From a checkpoint of a small transformer trained on Wikipedia: untied embeddings, 5906 steps.
MLP neurons of a small language model. Each row is named by its layer, matrix (gate and up: input weights) and neuron, and shows model dimensions 48-111. Each number is 50 + 10 x the weight over its row's rms, rounded and kept within 0 to 99. A neuron's up and down rows have the sign that makes its largest values positive.
After each neuron's rows, "fires after" lists the tokens most often just before its 100 highest values on Wikipedia text that the model never trained on.

L6.gate596:65 50 52 46 50 66 60 54 52 53 45 41 54 65 50 42 54 61 60 46 54 53 38 51 40 40 47 41 52 48 48 45 36 39 59 54 42 57 50 64 39 55 27 38 55 42 47 39 63 39 62 60 56 56 40 47 46 48 69 56 39 51 48 55
L6.up596:41 41 46 53 54 47 49 38 69 67 70 52 44 68 41 47 58 39 53 56 36 37 54 58 36 49 65 45 42 33 58 47 50 46 65 47 49 48 52 60 53 56 61 42 46 44 51 46 56 22 52 55 66 58 53 50 58 59 38 64 46 61 37 59
fires after: "L", "B", "R", "G", "F", "f"

L2.gate457:57 59 33 70 42 60 50 34 48 42 51 66 40 43 52 71 67 40 43 36 53 49 39 70 40 44 42 31 59 63 58 42 59 60 55 36 43 62 54 60 49 61 46 49 34 44 43 64 48 61 65 60 54 53 52 56 59 60 35 46 55 52 41 40
L2.up457:60 57 42 39 40 52 40 61 57 59 45 41 57 34 60 50 54 42 60 48 38 61 69 63 53 48 58 55 57 58 64 46 42 49 42 52 64 72 37 44 35 49 52 66 50 51 67 46 30 74 75 44 55 53 49 50 50 52 59 47 49 69 49 54
fires after: ", ", "), ", "h", "; ", "and "

L7.gate565:41 36 56 51 42 60 51 57 62 31 52 42 34 51 69 47 64 54 51 58 51 60 54 51 45 53 50 64 55 48 47 50 69 65 47 51 49 63 49 39 36 43 43 64 52 57 60 45 63 63 29 49 38 44 53 47 30 45 43 67 58 61 62 43
L7.up565:38 53 52 51 54 41 47 48 54 51 60 52 43 51 55 69 50 51 58 63 52 43 39 40 42 41 59 63 59 46 53 43 56 44 52 52 45 42 59 43 43 59 60 42 39 44 41 55 65 71 38 51 64 46 54 47 54 49 30 42 50 64 42 42
fires after: "\n", "per", "t", "ch"

L4.gate260:61 44 29 69 49 69 60 55 51 56 58 32 54 60 38 55 49 45 52 45 42 60 36 76 41 63 63 56 31 62 49 49 64 47 59 60 48 52 50 47 54 72 53 65 64 39 63 48 40 53 65 55 49 48 53 57 45 61 50 57 54 53 51 45
L4.up260:57 57 61 43 57 64 48 45 67 45 68 52 53 54 61 55 37 44 37 47 42 35 38 49 50 71 63 42 43 67 52 35 38 59 52 52 37 55 40 70 46 64 44 63 57 73 36 56 78 43 59 55 47 46 42 48 53 47 45 47 48 47 51 53
fires after: ", ", "Wh", ". ", "de", "\n\n"

L2.gate53:58 44 35 55 49 55 54 67 52 60 45 41 32 54 53 66 41 41 52 31 57 80 32 67 62 40 40 56 49 57 37 42 47 59 66 44 41 40 52 56 60 69 55 31 42 49 49 49 53 49 57 49 33 59 67 50 56 43 50 58 56 46 48 56
L2.up53:39 44 51 29 56 49 28 65 45 57 54 58 36 43 48 38 61 64 69 57 45 34 52 61 60 33 60 40 55 44 35 53 50 50 50 43 51 54 41 45 42 58 46 46 43 58 49 53 62 51 56 53 46 61 45 44 64 45 63 54 55 35 48 54
fires after: "(", "3", "4", "5", "7", "9"

L7.gate219:53 42 50 28 56 40 46 37 61 54 43 46 56 50 71 55 63 47 51 46 47 63 62 52 46 55 54 50 54 28 42 43 39 61 65 60 43 37 43 52 62 46 47 55 46 45 52 48 54 61 37 36 54 49 63 35 41 50 56 46 68 64 59 43
L7.up219:50 44 46 30 40 70 35 38 42 47 52 52 56 49 49 42 60 31 49 47 46 51 57 45 42 50 55 51 70 60 45 59 43 50 62 45 60 42 71 42 49 60 62 43 43 59 61 44 66 40 28 43 61 50 51 50 65 40 65 47 69 67 50 60
fires after: "in ", "In ", "l", "m", "on ", "to "

L2.gate69:50 52 50 41 40 56 51 54 52 43 66 36 42 61 64 51 53 64 57 47 36 55 40 46 48 67 46 59 39 44 40 46 52 61 49 48 49 43 44 68 49 39 30 61 46 54 59 51 60 67 43 64 37 40 49 40 50 37 40 64 63 48 36 45
L2.up69:47 54 69 54 72 61 71 54 57 50 48 58 65 63 46 51 41 44 57 57 30 52 51 44 39 36 39 47 50 54 61 61 33 47 70 39 58 56 51 30 66 57 42 39 48 36 50 35 44 52 61 38 50 58 48 58 56 59 64 53 42 49 57 51
fires after: "tour", "Pro", "g", "S", "M", "f"

L5.gate214:68 53 49 63 41 47 68 57 36 54 44 51 50 35 46 61 54 56 43 51 36 54 63 41 51 47 42 55 54 44 37 56 50 38 57 46 48 40 49 37 59 48 31 47 47 65 44 48 48 53 44 48 66 53 45 66 39 39 47 40 40 45 56 47
L5.up214:49 63 49 51 48 30 45 46 48 31 48 20 23 31 41 63 66 53 67 46 44 33 51 46 73 45 58 46 42 50 42 59 50 38 41 57 54 54 35 26 63 42 33 61 56 57 48 61 43 48 49 52 40 46 58 61 55 50 52 60 53 43 42 39
fires after: "| ", "the ", "(", "He", "N", "in"

L6.gate561:50 28 57 40 33 68 53 67 42 49 62 59 49 59 36 51 55 35 43 56 60 51 52 38 57 44 40 49 58 63 49 69 69 43 71 41 44 33 40 38 50 66 50 57 30 33 46 39 45 41 54 61 63 54 43 57 44 41 54 53 51 53 48 59
L6.up561:41 50 42 48 40 49 41 37 58 30 51 42 44 49 52 56 32 63 49 44 48 50 37 51 63 61 50 43 49 39 43 68 47 38 66 50 50 46 47 43 46 52 53 53 57 44 39 37 59 57 53 45 48 55 38 41 36 63 40 59 59 51 40 57
fires after: "f", "R", "N", "Q", "to ", "Ser"

L2.gate108:52 66 30 66 61 43 66 40 56 44 61 50 45 50 70 55 66 53 46 42 48 50 36 52 50 60 39 47 44 35 43 46 47 39 61 50 37 47 49 71 31 40 58 50 44 52 36 46 39 55 83 59 45 66 40 45 63 47 54 44 43 57 48 62
L2.up108:47 55 36 52 49 47 55 42 60 57 49 42 45 35 37 42 61 61 61 58 55 40 50 31 44 52 62 50 49 61 59 51 46 52 47 43 66 47 38 38 41 42 50 51 64 44 46 50 55 64 57 59 53 41 45 44 62 48 66 75 54 36 37 56
fires after: ",", ", ", "K", "h", "w"

L8.gate14:68 37 44 47 52 33 47 37 58 57 62 36 59 52 41 47 62 43 58 56 49 52 60 45 43 74 38 45 61 53 49 61 52 59 70 48 45 55 55 45 47 51 64 26 72 46 45 49 64 56 38 50 45 47 56 48 46 41 62 60 56 61 51 53
L8.up14:51 59 57 50 61 39 59 51 50 51 52 51 37 65 62 41 35 58 27 61 50 41 62 59 42 51 47 46 55 51 46 56 50 40 64 51 37 54 58 52 45 71 64 27 76 56 61 57 41 57 71 46 53 35 55 50 33 63 42 47 35 64 55 43
fires after: "H", "K", "k", "h", "t", "s"

L11.gate411:40 43 43 47 45 52 54 59 50 58 67 60 53 56 52 53 58 50 50 42 52 50 38 54 46 57 59 33 49 47 43 45 60 48 63 41 76 39 34 45 60 53 55 48 51 38 71 51 38 53 52 69 41 45 63 34 64 67 27 59 73 39 59 51
L11.up411:34 41 48 27 37 71 60 64 52 49 78 51 46 51 37 61 36 56 56 70 42 47 59 48 62 46 53 56 58 50 47 41 47 58 48 44 39 59 58 56 64 57 54 53 33 74 60 35 62 42 36 43 43 51 62 57 43 51 65 54 49 47 56 44
fires after: "c", "C", "t", "h", "g", "G"

L11.gate298:46 40 53 54 75 57 62 50 51 56 46 29 54 59 46 28 56 57 38 26 45 52 39 54 41 68 43 54 39 39 49 59 35 43 76 47 67 67 42 39 47 53 37 67 46 38 27 45 54 50 48 55 52 45 57 37 39 36 34 67 60 49 48 59
L11.up298:35 63 52 38 55 59 46 65 56 42 64 52 78 51 37 58 61 52 63 56 70 38 48 43 47 50 51 55 48 35 35 50 30 52 60 39 52 46 42 55 59 62 39 52 57 77 34 47 45 56 43 56 41 22 74 41 50 51 55 61 72 48 48 42
fires after: "E", "T", "I", "c", "O", "C"

L2.gate210:66 56 55 36 43 51 32 50 45 53 54 67 62 66 38 49 52 47 64 35 40 41 48 56 65 56 56 45 44 56 45 46 47 43 58 43 59 34 58 52 49 39 51 54 47 66 52 75 37 25 41 57 49 57 50 39 46 38 57 38 52 39 57 58
L2.up210:47 47 54 46 47 60 53 53 62 56 54 41 54 49 53 69 44 56 37 51 52 63 34 48 44 42 48 27 56 24 42 60 59 37 54 46 38 46 62 53 33 32 47 40 33 43 54 43 70 51 50 44 40 41 51 50 33 40 43 47 46 65 67 57
fires after: "\n\n"

L6.gate16:52 42 46 37 56 62 52 43 49 45 41 51 29 53 56 65 29 56 42 42 54 56 48 38 63 64 50 47 32 59 55 58 54 30 58 54 56 45 62 28 35 39 53 34 62 58 48 57 36 39 53 55 60 54 61 43 38 46 35 50 54 66 51 67
L6.up16:41 51 60 70 42 37 40 45 58 47 45 74 40 64 46 46 64 50 56 60 64 41 52 51 47 35 32 34 43 50 43 60 49 48 52 48 51 51 58 30 53 50 44 46 50 57 58 43 63 35 71 44 45 33 59 55 45 35 65 29 40 46 46 50
fires after: "\n", "\n\n", "Year ", "|", "le "

L7.gate185:51 55 43 40 62 69 62 53 50 41 57 57 47 59 63 42 42 50 61 61 57 56 52 61 56 37 61 43 52 45 59 48 65 48 67 54 32 42 49 50 72 51 39 52 55 51 54 58 50 50 48 20 47 43 51 48 32 47 51 61 61 45 38 41
L7.up185:37 60 60 35 45 55 21 38 58 48 60 49 71 47 50 52 58 42 47 49 37 63 52 60 55 53 62 35 49 60 39 42 47 57 44 37 53 45 59 44 57 49 57 51 60 32 53 50 51 62 66 61 60 53 58 61 37 24 61 69 42 34 68 49
fires after: "in ", "during ", "In ", "d", "After ", "During "

L11.gate403:57 51 51 47 49 67 44 70 45 44 55 48 51 51 62 51 39 58 46 52 67 36 43 47 48 49 51 48 49 44 61 41 35 52 50 54 56 43 70 51 57 32 50 50 58 58 37 39 53 45 62 66 53 54 65 43 42 53 32 56 66 52 58 62
L11.up403:45 49 66 43 47 50 40 58 58 49 58 50 35 53 67 49 39 69 66 49 65 57 42 56 49 59 46 69 45 50 48 64 47 57 46 61 65 42 56 35 38 25 63 47 48 45 68 65 44 57 40 62 63 48 42 38 33 51 54 49 50 58 48 66
fires after: "\n", "0", ".", "—", ")", ")."

L8.gate398:47 64 52 49 64 64 56 68 60 49 65 62 30 58 28 49 65 55 57 49 54 41 61 52 39 52 42 53 37 37 31 63 50 47 56 49 60 49 45 41 67 66 61 52 45 46 52 54 54 50 54 67 48 38 60 39 64 58 33 60 45 38 52 65
L8.up398:52 53 59 31 49 56 65 65 56 60 69 48 44 34 55 54 68 53 39 47 40 58 66 61 52 54 54 43 44 60 40 69 49 37 73 48 53 61 53 53 61 48 47 50 56 55 55 46 50 45 40 59 37 54 41 38 60 45 52 42 40 71 58 76
fires after: "==", "\n", "===", "|", ":"

L5.gate412:59 55 48 36 51 54 38 63 44 28 58 58 49 52 63 60 55 52 47 51 51 41 39 50 49 31 64 45 48 51 55 55 25 48 57 37 54 52 49 52 45 36 46 49 58 51 66 49 66 53 47 50 67 49 71 41 33 49 50 50 37 45 45 42
L5.up412:41 53 59 70 51 37 48 47 56 49 45 58 34 56 47 56 48 39 54 29 55 39 68 43 61 52 39 37 37 51 35 37 36 63 45 47 67 46 40 69 35 52 44 39 32 49 44 58 52 38 72 53 55 53 50 69 52 41 66 46 47 63 41 51
fires after: "\n\n", "G", "\n", "ro"

L2.gate132:43 38 35 36 60 60 56 58 46 36 55 59 45 53 34 45 52 47 50 50 40 65 63 56 47 56 46 67 40 65 61 61 46 41 73 54 41 38 48 50 55 45 52 60 43 53 41 57 58 37 50 49 46 54 48 52 55 38 32 35 57 41 52 49
L2.up132:58 49 58 52 54 46 56 48 61 44 59 48 54 27 49 61 38 51 51 57 35 66 64 60 58 41 29 44 61 45 44 54 45 65 54 35 53 47 58 55 67 47 40 52 55 55 49 61 57 42 45 47 48 30 52 47 39 55 52 48 50 63 55 59
fires after: "\n\n"

L5.gate372:39 56 51 31 64 63 51 57 50 71 66 59 43 28 32 57 25 44 55 53 54 59 52 59 53 41 59 55 47 63 47 53 57 23 43 46 53 46 59 25 33 38 45 31 33 57 45 48 50 67 40 53 39 34 42 54 49 49 47 32 43 59 61 52
L5.up372:45 66 60 36 29 60 46 50 30 48 39 52 45 41 42 65 52 40 43 66 42 51 55 46 48 40 32 58 48 51 41 53 45 44 48 62 67 61 50 52 58 57 55 61 55 40 48 54 41 38 53 64 50 51 53 56 48 45 49 51 48 55 57 62
fires after: "M", "S", "ph", "them", "O", "Ph"

L12.gate241:40 52 65 57 50 63 53 58 43 44 67 52 58 66 52 65 44 44 37 51 39 56 32 47 61 35 48 46 50 36 53 17 50 34 47 50 61 48 60 47 63 46 56 50 57 49 49 35 36 49 50 34 46 32 44 54 37 49 51 58 49 61 60 37
L12.up241:40 48 35 59 44 44 60 59 37 39 33 56 51 46 50 38 47 41 55 55 36 60 44 46 58 46 44 35 51 45 52 37 54 64 63 39 56 62 50 56 45 45 52 49 47 34 52 43 51 47 31 34 61 45 57 52 54 58 47 57 38 61 35 45
fires after: "| ", "C", "B", "\n", "P"

L12.gate242:49 36 62 37 48 50 64 70 45 49 57 46 41 72 42 72 36 72 53 54 47 56 52 58 49 49 40 68 60 67 46 62 52 49 60 51 57 44 29 58 61 37 51 64 36 37 64 56 43 39 67 53 53 54 52 44 58 41 37 27 48 42 52 45
L12.up242:72 74 73 36 43 32 47 36 60 45 57 49 41 50 46 46 46 53 64 44 45 57 53 53 64 51 51 59 41 48 53 50 40 51 46 57 56 57 57 60 47 72 36 36 48 63 50 48 69 39 69 57 66 51 53 50 55 53 67 56 50 35 43 48
fires after: "R", "ra", "to ", "in ", "H"

L2.gate436:40 55 52 48 74 43 47 60 57 51 58 48 54 31 41 68 65 61 48 66 52 53 54 57 49 42 66 61 63 49 40 34 68 52 57 68 37 54 57 28 44 50 59 51 68 49 42 44 64 64 51 50 41 51 41 30 27 61 30 46 57 45 59 65
L2.up436:44 47 37 48 83 59 48 47 43 53 49 48 58 53 48 52 71 45 66 58 52 51 54 49 27 43 46 64 54 55 43 41 48 55 40 61 42 45 52 57 47 49 53 63 46 62 42 64 44 41 30 53 70 54 31 51 43 63 56 33 41 35 54 55
fires after: "201", "200", "198", "199", "195", "194"

L6.gate355:56 64 67 47 51 53 52 42 43 48 59 30 71 50 46 54 55 46 62 52 50 45 46 63 53 51 44 40 24 56 38 51 48 34 56 36 34 63 49 52 48 50 36 34 31 61 59 49 50 41 50 41 60 46 56 48 36 66 62 61 40 49 39 49
L6.up355:68 63 58 48 37 43 59 41 52 44 63 62 55 55 44 51 51 52 34 59 52 42 32 49 33 40 48 66 46 53 72 58 47 53 69 55 45 26 45 37 59 37 69 44 78 47 33 64 67 43 26 42 37 46 61 39 44 62 36 32 58 54 38 50
fires after: "is ", ", ", "larg", "ro", ". ", "\n\n"

L7.gate209:67 50 64 35 65 67 44 65 39 67 50 35 66 73 63 48 46 75 52 43 61 66 43 52 47 49 56 57 46 52 45 31 45 35 40 57 55 30 65 37 60 34 51 46 39 51 48 63 50 45 58 55 44 35 55 42 50 51 63 45 57 52 48 50
L7.up209:44 36 51 58 54 52 65 45 53 74 46 50 58 64 75 36 44 46 55 58 50 59 36 53 54 43 36 51 56 44 39 48 34 59 59 49 60 36 64 53 54 50 48 39 60 41 50 49 44 53 52 47 30 35 33 48 34 65 42 29 35 43 48 59
fires after: ".", "tr", "er", ")", "ist"

L8.gate287:48 33 28 57 58 66 37 49 43 53 63 60 53 70 53 48 63 51 38 48 33 41 60 48 60 53 51 45 55 63 43 58 63 39 51 56 63 47 51 41 47 53 52 58 48 47 50 49 47 33 64 48 48 55 50 54 65 59 42 61 35 51 56 67
L8.up287:40 45 27 31 46 58 44 64 52 67 36 68 60 47 47 47 43 50 42 52 57 32 51 63 59 54 60 63 65 56 32 45 48 60 53 40 46 60 61 55 49 68 54 66 59 49 61 41 59 29 48 60 36 58 55 48 53 49 47 57 45 39 58 38
fires after: "G", "0 ", "g", "1 ", "2 ", "H"

L8.gate195:38 30 40 55 46 63 52 40 52 50 54 45 55 53 53 40 38 48 46 37 39 63 59 44 69 43 65 42 51 53 48 31 68 54 64 47 52 46 56 45 56 43 47 58 37 47 32 68 53 46 48 51 54 50 42 45 49 41 43 54 37 73 47 32
L8.up195:49 49 57 42 62 55 35 49 60 52 62 55 44 55 42 41 47 54 54 46 36 34 59 40 69 60 52 39 56 47 51 43 52 45 62 46 51 40 49 54 76 49 61 39 54 72 26 38 52 40 46 51 68 43 51 57 56 42 54 50 31 66 53 56
fires after: "ass", "201", "S", "G", "med", "Con"

L12.gate275:59 54 47 76 54 52 52 59 33 37 51 60 54 51 57 45 62 80 29 44 51 57 55 47 54 46 43 62 24 31 40 43 54 43 62 44 50 48 39 45 44 47 53 59 50 71 67 62 59 57 46 36 43 67 60 63 51 66 52 39 46 51 49 34
L12.up275:55 52 36 53 40 44 57 44 70 42 33 38 39 60 49 58 48 70 57 39 56 40 41 47 63 54 46 42 48 50 39 50 39 36 67 72 44 42 56 48 40 52 45 36 36 52 36 53 58 39 59 26 44 58 58 64 47 54 62 63 72 59 45 55
fires after: "| ", "(", "the ", " "

L11.gate118:47 49 45 50 43 60 57 45 41 44 28 58 32 64 46 61 63 64 73 64 53 47 42 65 55 48 42 53 41 34 51 55 47 51 56 49 31 78 41 49 55 38 65 41 41 47 36 61 37 44 59 43 57 43 55 43 59 59 53 61 42 58 65 50
L11.up118:53 59 52 40 49 41 44 62 58 38 53 52 38 44 42 41 64 49 51 63 27 49 42 49 45 50 52 40 55 37 43 52 57 31 64 53 62 64 45 45 33 54 66 49 49 57 61 42 53 44 49 50 68 63 46 46 63 29 44 62 43 33 55 66
fires after: "F", "f", "the ", "ar", "fi"

L10.gate285:47 56 41 41 62 59 53 47 51 42 46 48 43 35 59 67 59 20 69 39 44 36 51 51 31 65 54 50 44 56 47 52 37 59 55 59 55 58 55 34 48 56 43 37 52 43 56 69 60 39 41 53 54 62 53 44 52 36 33 50 32 67 36 56
L10.up285:56 53 59 43 41 36 50 51 61 38 60 54 41 48 70 51 62 66 69 52 51 59 35 60 61 53 46 64 66 48 50 29 51 41 45 52 38 43 45 35 53 60 51 44 47 57 62 48 51 43 43 53 47 49 53 49 64 48 66 46 43 51 59 56
fires after: "C", "M", "m", "ren", "en", "Rec"

L11.gate93:45 47 53 56 60 49 43 50 34 54 53 66 55 62 56 49 39 52 39 47 48 71 36 41 50 51 68 67 30 54 61 32 58 45 70 38 56 45 58 43 59 49 46 36 43 63 38 58 59 61 32 51 53 54 38 57 48 65 52 32 43 48 39 48
L11.up93:39 59 57 49 33 52 44 57 48 48 43 47 43 65 37 45 47 60 48 46 35 43 59 53 64 50 56 53 49 49 54 68 44 47 45 56 38 44 49 60 57 33 69 41 52 54 61 53 55 45 37 39 49 49 61 64 46 53 49 66 51 59 49 57
fires after: "u", "S", "P", "O", "T", "F"

L11.gate79:47 48 55 48 76 55 51 51 46 57 46 55 64 59 44 55 60 58 42 61 39 70 29 45 43 40 41 69 26 54 49 58 64 37 51 67 43 52 46 31 67 49 35 59 32 46 47 61 44 53 54 36 67 62 49 44 55 50 49 56 50 71 50 65
L11.up79:56 40 42 50 68 46 41 40 37 58 62 61 66 37 39 60 35 50 39 51 37 61 44 49 46 61 51 57 42 62 47 55 49 34 56 66 47 39 26 49 70 59 49 62 56 43 48 61 53 48 62 42 63 59 40 49 60 39 63 43 54 48 44 51
fires after: "|", ".", ".\""

L11.gate243:56 71 48 48 54 55 55 44 47 44 62 64 52 38 42 31 43 29 61 49 51 58 52 42 45 41 49 63 43 60 33 54 40 42 48 62 58 64 44 31 45 46 63 52 54 61 65 56 44 55 45 69 63 48 37 27 32 57 44 59 50 60 61 54
L11.up243:67 63 60 35 42 53 50 63 51 50 65 41 60 43 50 41 47 44 41 38 23 47 44 49 34 47 48 60 46 61 53 53 49 43 48 43 66 47 35 38 48 65 44 38 43 58 57 54 44 42 40 64 42 33 59 53 53 51 46 51 30 46 48 66
fires after: "M", "m", "Mar", "V", "mar"

L6.gate56:44 58 44 57 59 61 49 56 62 50 31 48 41 58 52 48 50 28 60 55 48 41 44 47 40 61 45 59 42 46 42 48 52 48 62 58 54 45 75 51 66 58 47 66 60 34 37 48 42 58 35 38 66 52 46 33 31 42 61 48 36 78 63 49
L6.up56:50 49 48 52 39 47 53 45 44 52 57 77 54 36 50 47 60 56 48 53 62 46 65 56 32 41 67 53 51 56 55 50 41 46 61 41 27 34 34 55 50 43 51 52 56 35 47 39 41 40 41 75 57 34 34 51 65 54 53 51 49 55 63 47
fires after: ". ", ", ", "\n\n"

L5.gate465:33 44 28 56 64 62 51 56 63 44 54 39 52 36 38 27 47 51 59 49 46 42 59 55 46 54 57 52 36 56 48 32 67 35 56 71 59 39 59 37 55 35 47 61 46 48 38 57 52 44 56 62 70 49 61 60 51 52 48 58 53 69 48 37
L5.up465:34 45 53 72 43 51 44 35 61 54 50 44 68 54 43 45 69 49 42 52 39 55 52 53 35 27 56 44 39 67 65 46 54 36 54 41 39 46 67 40 44 62 49 50 45 48 70 62 59 53 56 68 36 58 56 52 53 45 32 56 60 47 70 38
fires after: "v", "the ", "202", "201", "197", "198"

L6.gate530:49 51 39 40 54 46 50 52 33 42 57 44 52 54 47 58 47 41 67 45 42 50 54 59 36 55 50 50 69 51 44 53 29 49 71 53 43 53 51 55 44 54 43 48 46 34 64 42 64 45 45 47 41 69 57 48 52 43 45 50 39 46 52 49
L6.up530:44 54 62 32 36 37 51 37 61 42 47 38 40 48 57 40 38 49 44 63 61 56 57 86 51 50 42 44 46 48 45 54 51 48 45 60 42 37 64 62 45 50 43 62 44 57 64 54 59 57 41 52 42 61 54 44 22 60 51 62 38 39 57 58
fires after: "S", "Br", "T", "t", "s", "B"

L6.gate404:53 45 42 55 60 47 45 62 45 66 57 34 40 47 41 44 48 56 50 40 50 45 50 61 28 59 63 44 39 52 51 35 42 26 57 69 44 55 34 48 53 57 66 50 60 50 42 61 48 40 46 51 51 42 39 50 54 34 62 32 67 61 65 42
L6.up404:53 48 32 38 58 43 51 35 40 49 51 55 72 52 43 54 52 50 51 48 46 54 50 41 47 38 52 58 40 47 52 42 55 67 65 42 37 48 47 56 50 52 49 62 37 44 37 71 54 57 49 67 63 60 57 49 34 64 39 63 48 34 57 65
fires after: "201", "200", "199", "202", "194"

L4.gate272:57 41 57 57 71 52 47 38 51 39 75 52 60 60 59 50 51 67 48 61 56 71 43 70 49 37 40 54 56 42 45 40 38 18 66 71 55 70 50 44 63 46 54 63 61 49 62 54 69 43 47 38 47 59 71 59 42 30 49 50 61 42 50 45
L4.up272:41 56 35 55 75 45 45 56 40 56 48 48 44 66 64 46 38 48 56 47 53 58 59 52 41 58 46 74 51 54 48 44 49 66 66 40 49 51 36 47 58 54 61 43 48 52 39 53 48 39 62 39 46 56 54 45 71 47 61 54 29 52 32 41
fires after: "| ", ".", "6"

L4.gate562:51 38 58 41 55 51 53 69 63 57 45 50 32 64 49 40 57 54 50 41 57 55 42 37 61 41 52 57 37 48 58 53 36 55 63 69 53 33 60 49 43 58 67 49 34 62 47 56 59 69 62 47 34 49 57 69 43 59 53 36 47 49 51 34
L4.up562:57 53 50 32 71 42 72 39 65 36 46 60 44 44 44 30 47 39 58 58 46 61 48 47 64 50 59 67 36 43 50 47 63 57 53 66 63 48 42 56 48 64 41 43 50 40 41 48 41 46 55 46 54 59 33 49 63 65 41 21 39 65 55 40
fires after: "R", "ra", "the ", "l", "j", "B"

L12.gate352:46 47 43 58 53 50 48 69 57 53 47 43 50 54 50 46 50 41 45 62 36 61 65 39 47 54 49 62 69 61 46 39 70 53 51 50 45 70 48 26 54 50 39 51 50 39 55 59 38 66 55 41 60 41 66 64 52 46 41 53 43 49 35 34
L12.up352:72 62 39 59 62 52 64 43 43 48 43 48 53 52 54 40 54 67 62 33 51 41 35 49 55 47 47 43 76 53 47 44 53 60 51 51 44 59 42 39 55 43 52 60 65 54 64 43 62 45 37 60 57 54 65 54 56 37 58 56 48 48 37 48
fires after: "z", "i ", "o ", "es"

L2.gate113:61 48 45 43 47 56 31 49 35 59 56 37 52 61 42 58 51 48 53 67 45 56 46 40 41 65 44 67 35 45 39 62 47 48 49 45 47 38 26 57 56 62 45 51 44 66 59 59 55 36 53 61 58 67 48 52 49 41 36 64 50 35 40 51
L2.up113:54 57 51 65 56 64 58 50 58 43 48 46 58 48 51 40 48 75 22 53 52 59 40 50 59 39 44 59 60 49 54 62 49 34 56 43 58 68 53 42 45 43 61 56 41 43 52 53 35 48 48 55 39 41 60 54 44 48 59 52 48 34 38 41
fires after: "C", "t", "in", "d", "f", "g"

L7.gate104:54 41 44 53 49 64 37 50 46 59 41 49 49 60 45 44 41 48 64 43 35 45 48 62 51 47 48 61 26 59 37 60 48 34 45 55 38 50 38 37 66 51 51 56 41 42 57 50 52 58 62 41 51 71 46 43 56 68 56 67 54 28 39 47
L7.up104:59 44 49 44 40 53 59 48 55 52 59 38 46 63 46 36 62 46 29 47 54 49 46 61 35 54 57 61 44 46 50 54 42 49 62 40 28 37 32 52 65 57 53 59 59 72 60 45 49 54 45 32 32 50 52 40 52 51 46 33 42 57 59 41
fires after: ", ", "|", "Wi"

L10.gate547:50 55 25 58 50 60 60 61 61 56 32 52 45 58 44 56 47 39 62 49 37 42 49 47 58 66 47 43 57 53 52 59 44 31 46 53 31 44 56 49 54 52 64 53 45 56 46 38 50 58 53 43 54 48 45 48 60 38 45 42 51 40 57 42
L10.up547:70 53 38 43 47 50 34 56 61 45 30 43 43 55 45 54 57 44 52 46 66 46 32 40 33 67 66 53 41 42 59 71 44 60 56 58 51 50 49 41 44 26 55 23 47 50 45 45 54 56 45 43 26 49 57 33 63 41 50 53 54 43 56 62
fires after: "| ", ", ", "F", "ic ", "for "

L2.gate547:57 58 46 54 59 43 51 68 51 42 50 65 63 40 51 42 62 39 62 31 34 44 52 50 39 48 60 53 49 45 63 66 39 36 65 59 59 48 47 48 53 36 68 51 65 58 48 39 56 66 51 48 58 46 73 40 41 39 57 54 59 51 41 44
L2.up547:49 40 48 49 54 35 43 67 48 69 59 68 45 46 58 57 57 43 54 37 49 32 56 36 53 47 59 42 64 66 48 61 44 50 62 54 29 54 45 61 57 65 50 46 41 54 49 47 46 57 58 56 41 41 51 29 55 64 56 56 55 52 60 57
fires after: ". ", "an", "An", ", ", "ul", "am"